Part of a small language model's weights.
Size: 8 layers, width 768, 6 heads of 128 (1 for keys and values), MLP 2048 SwiGLU, vocabulary 32000, 97.9M parameters.
Architecture: RMSNorm before each block, rotary positions, no biases in attention or MLP.
Training: a variant of Muon for these matrices, 1066M tokens.
MLP neurons of a small language model. Each row is named by its layer, matrix (gate and up: input weights) and neuron, and shows model dimensions 496-687. Each number is 500 + 50 x the weight over its row's rms, rounded and kept within 0 to 999. Numbers have three digits each. A neuron's up and down rows have the sign that makes its largest values positive.
After each neuron's rows, "fires in" lists the words (lower case) most often at its 100 highest values on Wikipedia text that the model never trained on; "fires after" lists the tokens most often just before its 100 highest values on Wikipedia text that the model never trained on.

L2.gate677:424493496486513407436476555398467434514444540612527509491465511493526510552506494587497516494530578474543553496643523472515464521571553489475561479504512454525474528457514593562505608501462545496586507477415536495487542473387446549457422450533425473452454471563535629558378442593526467576493400401585529479493469548437574501412459473530573547526581494485586515490467426464492459486472451547492584600447474480482530508516494525482539492465481446513532546480504494460569396471507625599511471474375450523513614567477496391434543492479573499524482474601451438542557514570480506506
L2.up677:483512431552510550455583546533533527509482414494527511578442584529416582548507533493504546453427505510451454510534492511514487437582520511546471606504453497508465560491539479583500486523482454506531476553492497411481537458413456538495537434495491586447563464541491497525514564470602439538462416516561612563501497396371569547549496546520572460545546511496605484527479550414534428492527503494449442542530452539544439514465576409391507450439507484524643480525491489515498572491445493540513385550534427518607516525507537462506486478531575485551489475531515471532550448505536439533
fires in: "not", "no", "unable", "only", "little", "t"
fires after: " was", " is", " did", " were", " does"

L2.gate712:482471396552479395531462456496498479529501482484527437501539583406555530466534470433567499498447569381488517426496557523426521492543614512473496565452492614601531454502559542485468505408426458555532455448530481549585499485455559456504470446508537481466560467573552606456567511489507447524485432480522456493539498459511415469507533478488435482461586458505480524441486553479532534484411502472498589456560475458498454472504555489529458480471512501507541488607523555534547423529535496512493465484508459548479549568495425414532542361545406409596545471533480478481472455554511513536
L2.up712:508528525500527444602531460573551550479573459470447387462463560444458564463501414362564521483554585464502502466453459473503526479578565514486595469520458511542540451397503515452468408477448490469550504515510398466459520474485567433438484461448506585427485543489517532483625494533537428523522583460424472475564496511551417485491558490560522528492497409459426569478496497472516574479464476475463563361488499519421442532477411556466499494366548561487429534477488576534536414504442521389459449560537481543412592477468460449362538486532434465445579540467428503577484538565465492483
fires in: "as", "if", "while", "order", "iftikhar"
fires after: ".", ",", "\n", " that", " in"

L2.gate745:474556494451432538536514542507497461427506538422522545554486528570482505556527403562468503462548571516442441491492568538508455584408508523564423388393448518407452439569492477458490511579537531558464526480440498483531429452471486596534454520533439450603514558612480395460531501377463505501536478468481523501563488460490523513539540412545585476426523505491481522586500484546498500498536428534439592593556494431464527444517472483467511437541605484493490458543447542574425460494541516431514533493538487571506463532428460473555520464464512531585552431480552413535432560342440450564
L2.up745:513485542433549550625560464499565596497518489552360489591457465527580456445481490563393522506501549507607498480446455507464563552512541531478443543539488553494476452566537489437540519481513579535567515498600493571451568492563492527524492531463461540486488450641432545393474528538432514554477547505503526506437574512510511553502500537587488487478487418452401445519468557497529398457448504488616492516549469503531487533439519572525492452441492461504424474534485530414495533497557519514529442548476537530519529526508408469510481491624517435406536533466436533539503483449529500426
fires in: "first", "only", "last", "next", "following"
fires after: " the", " his", "s", " The", "The"

L2.gate1710:480435472565492554475607453448526607531546537541582525488511540493505434544504535499517533461466570496465482512443436494523474427498457468536543485449495430495561509499484522491493625386499538594475584485495538536563508508500579515542553499500440458457452463495539427476563502549521529522519462543487545484534508483486442398518447544488423557498558492510505511482506569514471571374425496471505624508487494496463525410543415547543514539503488508625450457579588551550432503537502417569445490534353478493527616466485576562484555476416466391500497497390488425502584512417512431575
L2.up1710:436503405494470517459552521448493606506539554436505485548487578464468451419518553504452529481507572466488527519487522557519412439606368491517542495464490511600522506435520472451493582454499504540550519458543467491548526530483458564468611441420417556491450505501630431484513455487594603424523577442548512454563504545522486444508453556487527443430524466567518506540541496559565484514486511533536578548527588449455486464498509490483548517547478552403615442439547515502503531591549432422563473512482485499512532518565574523492491480521562469413404504442454487561564419447435558595
fires in: "released", "published", "held"
fires after: " was", ",", " be", " were"

L2.gate1434:502565462481522471556459480526536432479481506567437484554491511402520441392408467386478538511526460584530568474461535488501476416567542535553434550424523534514516438537467514488561530480496597462496604436520429585517426536539497577534573506478530515560491510523541491424506564482530554503489615543488545528531453478522559512565446467542505565510563552475461524571452480546495491515462551485401551514551447531471447539545472528503508573494542412470499435443479525488500574478425512462553510470522568508543527521517487533457443518442506428453426443534466501542498526501453399568
L2.up1434:423542480477490478486413474582532451510433549541427518510550567504521499519424520429503615451463553504461499559371490448468456536586556447500534605432490484498460395534464437505465581506474521499469555486485419460386491481575464553523553431523449438508563552497497509469595537523650501410482515511457478458524510551413530477566550492421470496529463513462533399538500445552529509442495529550438448415491515608543451566558452519455431504552547495485473430551461468488536523432432504492473507460468503478535513491521631524566536533494571542485451444529537504589485479465490413545
fires in: "second", "2", "third", "next", "single", "brother"
fires after: " the", " a", "|", ".", " his", " |"

L2.gate626:511566553499563506506537545390514511484449608463517478546517406519405531529477451532578461532537497497570515569573482487536516493421520492473474458493464471458515533485537428378444468362504607445505495473533483557428600545535454490565547564441558433507537529503402491513434591525497433555509584446562563603446461493519414452544452510459498489428580483399532545541565519544512519523540615527480543518510548437470534417381499513510453451552486506525437514476438491470432520552571530462500478449505486435511486470459483571490545484500530580529466462523362570544518457462458489516
L2.up626:477583600445489521537568490473561473555577548445439565434421501467479456497439582535538486469475497483457566553504597437566535428472535419505547480421494547548503476514516464512429534379483572449490498501505488478501489523553536518498450454483546518412523510575503506516393473471525513512419504468466518442389555554443482383539499566573456521484532445541504527528527460516494496438566449498443445500463502497555526552465501483474467412532500510568424440465512547516431556464431502496472423482472533467433496487490523468481552552542542498545529491527476502504514461564471550445
fires in: "released", "opened", "published", "founded", "established"
fires after: " was", ",", " were"

L2.gate1052:537509449468489478471455467486480391535607539492489514477506426477492518520517466506564524521555602492486466511509503539442546622512545531550479422504542551500575600426406470556449504562429504520463492449470472525461440478521477440432526549462449539416597490468486577504537549492602499546555504504586431514545534470446514505436435474468440533396515477465540569448457487536531377444438481529501470525488558510505429563483573506550503519549580459595587571526614501435484466501467371517558443581450390461485510500482536483545494596436531558467494559505558460529504482497545365452
L2.up1052:528464554483443400388501402440553461537570535534602444460529505490575554454496522503544475572493461475487469548463465544484475586554484487462464508583522457490625554533434560496436561530363583479554419448475445571497421523533546499498508458368580490483674423504437483561496445455509518498516618375524445533474542540509517500570382442497452586455490468482544558465470463497465461487524477508519507506515472494571395538493575466466535554569536551521533546524545483529587565502441489479570473393474478425471410483497542490563510524443505514534580586531488505518485498485554470551
fires in: "club", "city", "game", "school", "band", "ship"
fires after: " the", " The", "The"

L2.gate418:515448501533476533488524575512514499385473479542512581561478583489496552505526489495492550452476502470489496415459494428534567418544467546490495585482407432529582441615549535541420499551590527579528496436502497566464377494469500471530458535502441581454520444537446471555541478568546517513576543573658547549572420514597442476509454435549496479569445533549556538512542524515484533502528518520562446511480529436432512535524525532579554512522453460416541553508378426465549524451462542473439426493589463564455409498553508497482486434514472492439587497531489566421584555550452498561
L2.up418:501503597626474529484435530516452495440512478594593483541553509522485518462499591583533632470485496493470564492413458581522515476517395537488578506470442515473515579542451532577504572658546478483565476446466500589536508433367431522556586555483505543426518453519456497590474541522518458524540532555518531511493394468501536467551420476478467495493372505572463509614497460502468579531543584475427489469478481521507561524419420456534453460572549508415501525386413483500496477430487508567449456430503480614466383505521478473490547552500464505594464570502445523406512460544343532501
fires in: "1", "2", "one"
fires after: " |", ","

L2.gate1133:448442531520535495565476451471417491522421506427493570516487543501507523537524467566477497467388476507543522592469535462524546473503575627556510645544546640451477517509443438539495487534528552526433499498548473461424503604512422557460498611432471431536505459535421441458518482559431543475550377489560540475513571467456547454469464481485551597572498656551472605465497496437558538522482520474526390446514503466523496544564590515569512530532525462554418479459540424464445500496448425433565506632520504505535524524454495424534408481465494588491481508523601502508554458493452505601
L2.up1133:497512433518553512596490499538454426575485422585509617472447499559543550511512602470457429477526452477514499565425511540444393510397468483446521477483572463433487436469578500540512608531478454570550456512416522507511461569378428532542440549541492531530485534478530578439498438486547453508540494522535527499565378505565530528457530597474464523620464491466497604452532437470560468457509494588541514498478487479475500516501549460471430497516493602402410515498543511467494522479507495524607575547502565457526462534508522467506470503444573509484456511470483486437510417499520477507
fires in: "was", "is", "also", "were", "has"
fires after: ",", ")", "),"

L2.gate448:503398496476534562498515440490556499487473456562428569559452455463620503530560546596439536521422493516496480506461533538467616453501558485545544570509504437346450499548607486483496409440507478494599504518523538549472593437546436538522463506437500495567454457503443483430476564527482526489554514465462511486480601493521533558462471475496495563586506482541444460514411450488569395503467560444555510546496499481442405570510539546526551402521520499522435467401471558486536582556576568570460499475557501442659498418461443473512418543526428430463568451432422462457533486511526556426
L2.up448:540437476538455576512456466515519519587434527450481469445471494493453476406493386631440487527544531539503545505511573467518585472452511449450484462416465381475437518498430414463401444478531532527539469487420489488418435426573448489404504549557475441500566429570489538466472529462365443456581443497414492475482540426387604506459424481450483458496503508532490433453490550493566484575529419519440456512550511485518569484509515504442477513579487504493381459524463500486558521510430605470538490469499556564505490536423502447437431495471511432574553428460409496554416572493453485479
fires in: "first", "second", "most", "third", "only"
fires after: " the", " his", "s", " their", " its", " The"

L2.gate287:484514559547487552443535537418511451442508542479538528540463539509552576532478518582515479486514514494494475494516474464525445450531501489556619429616440513519426502572470555519493569592453435511459541512504528506524540616502478559420504537595420461493552493587521475473444509515468523461509530555531447496565537594514481439469510480504551515558519503560476549538408538439503485574410498433546457491600514472506486360495515553515553474501438529560533522683542547489634602534401542446407554515467495518550484492485452529392488487554469400554549477512547461428503506487484475536
L2.up287:489480536472528548506611568445430498455559537413470553472447561546480549481469486440521510494457444397585460544458554513497437542493475610540416398474508465463425454527499555527542483527577551513506448490597525501426529537417515526498487500556529618501556517583569555476491490578465537460512505407532490630540516515466542568504470533479465525497415523472509595498541527482485407527543499429546459547599561571544450507411451523440466425419469480497468464434462557506408521515551543544553542428404524435582481507494572475470425409551484442487517450480410497503516565408494494546
fires in: "a", "known", "the", "which", "de"
fires after: ",", " (", " the", "),"

L2.gate339:577510588539533518506573459442489468452536516526492539543525434451470442487519534530430580469410474563600617503442469552413432473546398504417494496531569505486452524580531546493467458468491541496449468499533482468612445462505478410489507477488483519511425494471453412513505381491484467539510465499459418352449472462411533561610364556453504528590595533521442547520506522507548519443464504502530565434401423534546469476523549577457503540425475498471489485511502521433565544537502551548499512509489391511459504467557547514437483504559522529502457573518468482486567444503558541537
L2.up339:468508536421421486480476474469464520486459609576492478540492503472552582513477522514457473446363486611592560508524508538420590490527432438464509558508489556510578451553534496575441564396456528468479490542536574448566543525556529539549533448465514523448477535524518480461498508491488556503465470505577481469443413522528551586458518477552450618508532609498459549535552489551353499465398502468471524446456517526460540472503498581571525491484495476473545589489496354526460618555424491522527484468494524455495521499462526544465515562513537443521511413495399405461568544581558479486
fires in: "s", "own", "royal", "political"
fires after: "'", "s", " his", " her"

L2.gate972:568463526482506460444491503572549491482541521498492589533473544577508553485515504512498511562494450543568557463530458543498497501426456430416548591497599381480525532608489527584495477568498525519463533555511519575450481486503532504541468413485510525441420389487458462449489512529543457489627514531495461456505479534456506550480545485483488498490456496660495397514528548525482514489448363432529441526539510535547542410481501575508504536478502488537561418581500539533539449539540459466460437416491545582568478464628539506482536475469503473457478491448370483594476502469473484545
L2.up972:523486463519463566556514440482460394533457508477494511482493563459466548520476461625486441437482531509561522539488504458528429544484485557478537613430538538480525507539388491566494441467548468472478490504373599446564504476501457622589524511550501510524571449470540478427468468516458535438563493509528451513487541555475497595512499534502536418524447498499524440547486476534598444569528501497446554532585384570488487522512572540515484462478439486524435522531411463514442654461426531514534471518530492485502549497471513492506476564517451594486518517485533502515535493495449584542
fires in: "most", "of", "time", "best", "highest"
fires after: " the", " first", " The"

L2.gate1412:465499364509464407527548544505559487498543477499431486465523490554512510539546463488501511528433509548515531515532606466566551530578576527431516562491396486422514464466475569437527538543562476473485399471414604511596490497534513424466436463465493536570437589513579493444514483508592467448574481504484490557643620597539518463480510530454477506538511472441511508439562536496488563429581395484439458522478374454519453465469516567527506493418405517558588463493500469455633440461404503586501478473519432351585591483500505463521520575562510510565587444453523461528583494426439487571
L2.up1412:492603548482466345457478579519504485567523555471531355536537524550451500545476472585520504412512411445449501404537393480460472544511476513503532447483468541566534547502581497490444464484437495480444477471539576564483471544566494461580489469538447556471452509391484505515464464509458442491501438604532465446514478505550477470517494568486482409528516397467470463534557554536658557480585538469484473568484539538489481510497528594473577596494490577455520434449482521482454524406467538560508495474442430461469525489498465519421513507504518633521516567525555470448531525519492516487
fires in: "time", "after", "later", "day", "age"
fires after: " the", " same", " years", " shortly", " that"

L2.gate1073:489579545434442462532530416566595542587356543605565519558511472495472521472540480515612531511541529478459539508499580487476578498530479475512572522453473522474600435475500568503470496558493469517452550512449505505518493584572509525542561536459478605551549454493474461535494471529445473435527459475516489514507517546581580425422447494405450524501493567506556480482442522483506524460558436532544475552493458497492436475434521532532501363569608461463464512535394531464481477491524544441472542529564455497551603494478505432492473549559465520447402448493485502458543476474571522466
L2.up1073:434592482489499494568591561547499390494478632454586489614549427554446561509512452519534471421548473532502488459498399550365486497543455478535524471536437533457523450568508535516533450514459468488449489494505538471556544501574409510394534579486493451582522479496573465492490494535540522496514543540597495471479499585462545466428504514463554555482468579514516567440524403418499561508412472529528531533584442505489455474438458550534517611478419492615509625504484456449539529464523543503522518491521455535548490412457497475511559489500481509510477567616594449503535388454473385495
fires in: "song", "name", "term", "incident", "it", "word"
fires after: " the", " The", " this", "The", " a"

L2.gate1034:535435488454511568501515554365454471504416517583527470421515441423448566489540457475577510630545412431487496541502561509500445584500490570476573487425533511487437472509392482468492465508512499495519484481447445519503469454440498593534568392352547509512470520449469538531501462529536546505511501441388535550523526585487500471522464520511566437524488529437460571492499489448475502497518550581542464485531475470450532533452412496452559493507580436491368529582540488498432437434508466534503550507501409525375543561377504464527439542452406520514435562397498365509515535487440534442
L2.up1034:473455480546554491478483527448561506440493471441538452482496439514483550458509505575457490483456437468612513558534502564498479555460585569534568557478549530475433483444478526479555457468529512594567534494444560477544500470410529429569518465553542486453513514449477448496476402447430599488573518451459480484595524477491573517506531415531513517468501534413491501545570492542558508549601458559500485484495503519514464589464408543447432475579444528563381467514407558414535490567480426491459516470481455558501508540601513489536441484491494566557465476460577559519470440543508495522
fires in: "also", "not", "far", "more"
fires after: " was", " are", " is", " were", " ", " \""

L2.gate84:576360561577506464523590423440545473502514505515463470464485441442572476506491576502548536459495385490528446525485493459526509516451561515568520469504507548586501394537559444454537485514488511423511522495471449567482545588543415404468464600505528435423651556505506530529451454508485490445466523477528482576540500593462416436500474531553601476575523510578580519446496592485517519529525515473494462472410417547522598445443518556478432440454511549468504390526516516506489540574464532499449442496535512513607488382551507534489555580502484532563539484522488441484554427555484530522
L2.up84:518393537472463491456411444458490486512528483512505583477485564412420511432500513512516517432551547471486606509514497533479494459385527450520525417510525454535513529444572557416597496581498469530494472502595430502456564549608543504481469481581513546499554424495385434486514485597513545543465594499478485602509465489483496552574467544576559489456466472592464489480544562386494535509537519460601465487555504633455534438462449466453552527547429481429495612495476470419509541620387521499586433503453546502420517479431502507481462492453493504548539488545427460455538403488512518555
fires in: "a", "is", "an", "along", "in"
fires after: ",", " (", "),"

L2.gate1725:539469505543576479410521553496509447370524405566460442460570454560442512537514598569554550569473581427544490532559539556464431499502478510508500449555527446549495469499461408464433496483532501548462482445544577586536555470441519531489482433538508591508451553506438471521501469499529491519510487467474445464445471521511418466499429515402546502433478520450439352585505536454502480460556426456514492492508526522500488538449463408457494419451546513481520478511441569507536433524524532480417530515461512473627496541535439522476516538462540365506380569455483534528542460457436457495
L2.up1725:479434528586520639427518543494412496454456505486510603533396428477501592553486524509470405497475469526549507382563441459509456508518466438482462545402510541404429504451444521484429427442474553545561514509485471469449490552488458400418408459563453466441474507526445393465483549362542420424478450482507401417426504524400616503437522449451442564546437499537496457578440532442534429464517476496473597448529475478601492549560404509451526513483475499545560565548438472554391513440549530560439531504518499500439478477505597431471534499485446551532485453529508520472543533454621510500
fires in: "as", "while", "who", "with", "among"
fires after: ",", "\",", "),"

L2.gate806:494473516413485522536468512551507403497423529596471491485481545446527497520498507369478478404450488485516395559516450481434529577482472525403514481430587557429535469391496448431466478478509478495582572444444527558530459421490480481535578476490448626448514529517542449413527453526437533563471596384444507515468474460571612494440503473466534490590550516491580532510455513433539492454539415538477388498548621573458470449541465506462490501533529579472453478499523503454518458372525531472650477564590514536511492462493555466472448433552454478413409554478466526509512593532416523522
L2.up806:525450442483541430497460500489529358500496551471401566504375466501473467516431621447511526546523530445573553514486537597461486556514422468412572518475547557412549395463515478453484497441543528507418531380389510496550566483411502596501489537448434519518441522570539451505501508530503489542476514431558485476418484484422574469501473469546507520542431498488527554451479500502511555370468516521537510542427581443510443481478508569431585458568543537473456458476542522519490426472523441516492441461540523598543514386453458454565478545456516468469505398455475463511559366502563485499
fires in: "was", "is", "in", "and", "to"
fires after: ",", "),"

L2.gate584:608428548574481430526389505413577416465438546544474527508483615505467511470550527559515499443482514497489460483483459595478466526635547570484469583485459495505469459587509488551497345530515507431359471405536525473498463537524550536442447527439568422517449459494446453519583520448524551475450464576490426475495604505545441419487545504498500504471454513570519564515299432493479507555466468448461496459507464472563575505538427470497546562448425522495523466545513551527485539557421498529438538543541488541485547479534515499584505513597565504517478499550476527471580433585396547553
L2.up584:460460506570552554442521470512532547460563463534526488442502519481477553478453460408509511482604532541533605476496473476510477536454576394466538493495501586451516519516521598480461507499463558527450548495568532503512461399498488548520473611445518520405483416419512454463493445561580512538505496515586545525468511478453446486478544506529434475434523422553496512421408489462514485486451462541408533552454520501389545603497490577494476585477531669425468490527377509581544454534483594502491469537473477524522439445497567558489475464648473497498502525497421525580546436513555469385
fires in: "and", "so"
fires after: ",", ";", " and"

L2.gate372:462476493466469523534491517489480489561531524491470519484597455527416456490429468576419526396552454487518504569516589546372467463487530408481537487480453508500449453520506537493561475549458535473521474543523463461502448533523504527455434456505488496484603540528449548450502536467556429580570466477515442460558502500433491589565544537434597543560494538465525485484613471522503478533459480439526394527578519452537593491432566477624490514421398529472536549551451467473476522539416559445461559488364520405516474524429487460463371532547602553444614516513468422556478503552576502400
L2.up372:505511523527510504470456497435482388464491480568469420502523475541475470523420483589446561449513555508590527560542564470518515479449440445528547575483527487475521487528583393385547514497505468470550538537498554572492508510470448511472483620489438517502550494549477516419529499503535489535462507421561462493417527566441453502428554566404509665493503498469490453453519508463500506446528518499508515474551493457508555531515577506572507455448392392535454519559564493517448499547481574510508590515391437478507455505415545445439406562583585523528534501501454479470415505531608535480
fires in: "first", "second", "his", "own", "new", "a"
fires after: " a", " his", " her", " made", " their", " its"

L2.gate306:514530540479461502520424583499509459538486491599467459558459487565537502391606496481418547524475513536558469471490487547582478401530507477451401369643482463423469442520548559520526425540546446523400503528492535540531516458470583588456470528584468373475518398464547475555460456426547494477591494446560497503481475452610499549520540547537543546524458487515522459465438459460499601427555475533570509452483439495541522470486451512520493516432562529521493438545441525370479582449443504531450464505505479373503495499447454580447501560504547475486476424487566486447467452522427644573
L2.up306:492416490502396447560537579505512320535473521434563445444527492518498498488418441542476404545538483535487502518530479515535467478553567418542523572487534535412539533519515487519454452397477485515576492522423445503470604385580526453399429425514460471497452385507518441486447531459684531553515535536470497498466540555494502515515523544533519447524441550521381552469550519483504536496508571392520505432548455489471533529571498581510565464477444561512485601540480528431532534482510564545476521435384540451635442554454533449468517531501503557401508479485531594548397485549415469539
fires in: "and", "a", "as", "to"
fires after: " and", " well", " or"

L2.gate1327:533579458547414490507447471439499503461449597528448538550582520465475556495416458494543488455523537510507412581510505540520481420471511484518511488523529470487480462468604543505553536546546472618565529517439418498436469585534524466434485402479549553402417447433498505460409621402490421516471492429480477542464531506535469482432509530488523534484536509424473549526501478544488547500482508483546492482558511504495513437566537486544545476541515463490453466544570427544480479497383504556559426534474502611483645446500508391454435548493538515501558631475489571517520527567480444565
L2.up1327:473518360608502518483434491569531496466538570544555484526452536499526570568505504469517555463490513474500465510488479491582550513461512479575513428427543455549586533472527433446538541591486545553467516508531488517510497527526427546489463572485550572535424519498456499489507545470461439477527556460559492495523546532490446461340496505449616494496502439432427487492533437518510459468533644517515444477446546519466511478535474567519533502541551508437542466538535407422472554485467536507577432610410622533486547507447584520490501524606523469500537477578552528457545472557405407419
fires in: "0", "1", "3"
fires after: " |", " L", " –", ";"

L2.gate65:508499484510572571539449476495595495379473496472521527542517451510380559443468478477566528450513587590550585446471478551542520421431606478507500513533417460502523443491424493526494540561540564523403559556512444512528468589588486465454592454547496577463513468517586453509493556528530491545428517518494482415390592535378456478507554452463535477544495398474504394517468563489507555519452575490590474474453505536466564409474470554571528508469578539497535514417508491431540580546507449554499475496484545441511466513491563441451579456504462532558605641523448504449435444466547585593
L2.up65:499459470466463504553503547504570452449568467591583552519500485542431594464445500461504523435550511580521554345597475546580404461487494532490535515513392445463528492412457548555600448538421512539431552514486437544545500432557410509457489509459552572471461426523458519564493542497523522486437482556402430435405495535470474443508553487546431520548497455523569523467520506466522498524483502573504428458522510513510439456523471547493505531530480537541526522465553557359509554556461463585448427630559637382535443512518560479377571555520420506517590552512549518446536492465472508535
fires in: "0", "3", "1", "of", "and", "10"
fires after: " |", " –", ","

L2.gate1028:500500543482450409447451497473515485471469559476553536520587540572465603323527495528532529483497530515477516563515486528464456478553497434582533543506513431508510509538410457478467468578538529463480483576501529499491519399517486452499447379450513487402456505374549512585420511455568586441511514568535521465572480580451531477504473435459588517477548456577506547393547441430468505469498579526489482433625479437502578585545383467591496472539460426498477555542454523452511570528432541539420495518501461495514525527528507496534518422500492560447541544636496449454478482520544350470
L2.up1028:477515471437454461532506450557529584551444486538547489547479486478490458449552484601528523436478389473474474534552557579495394459527500603582517472508493523449484418592364534414512487479491564392520561506416512512426609490515447475565518536554513510538421455495514532476534589465556535438427471462592486526541529534492424476419465498497549491560524536517424461574496496528468494610532519557480420499565548477497469538493587514518435429526377477466502583473426520536501577436441532554453442540424454555565533522540475462484541426580440537567507453474541539467456495429562509504
fires in: "which", "who", "that"
fires after: ","

L2.gate1068:510463545498475509607504455501588465455451510507517509480530549527495474463473492458560425523610469411437385498548526557365495547489505430506446470504450461475527534451506487592461515495466473516477476467515411480519528466511481441415514494476565480488507511497487489511503461573564544486510537490528482496573535611573473479483416506532508478445482480454534544503506486492429463529404463521597547540511450549496518572473471604555536574513547474552481475479522507441527528515480517535498476445527480497618498377442523351511541541586596488434511422525542492409519498525552502475
L2.up1068:467494541511460496578454400432535485521423504538526482471531545525408465512472512450579412520585500505485445479571525502525516531503575464511462453480462509426500488539506543495454593537419501498460456463504478572556549472526501454493487490432576456547535456468439443481497435515567512465564508462589445477517530514541470469521509539576511444447503560469521592459454498518445517499461541509481531624522430516488450577490450551546497526528470478421586506501600513448466570502564440528476392479475494445584469411534513540595524585524486477485538501578486502495534550551505508477
fires in: "song", "film", "ship", "club", "game", "band"
fires after: " the", " The", "The"

L2.gate499:563455563513556438576531490471506475406417620527487576489449520453383479524517411469573506412477492514553541468510567550543500499535485508519511590473462499452449490532395477461429453440596508528469500421559466545518499502477505593534484498490456565552548434572508530446536459521554524490513480530470480511444581440524561498570449501495578535512592495545416533500519471494465522512466424504496536576562513496488514479520518379405505534454472610527465486489512514434505468576500541483498518573521532557474538482461480490521437532548505550464473388470447606427499411548421676562
L2.up499:573454620533439528452569460592602437504569528463504396492498481444454453484511507463434599583497488367521536518588510504473520492497526469500521460555488503418431461443447528549547445485530500529536488442456395545390508579518552529537534487506502454362471519507532557515644532508487546447458499519409491490562513386477461452529462565524469391470540464507485456494610495383547489504562505528465493525441520567464536609433493435437424504473531406617510472485487403611503447460448476445474535505542419502578471437497518472532506516421477449507538516549351484558571535496386496538
fires in: "with"
fires after: ","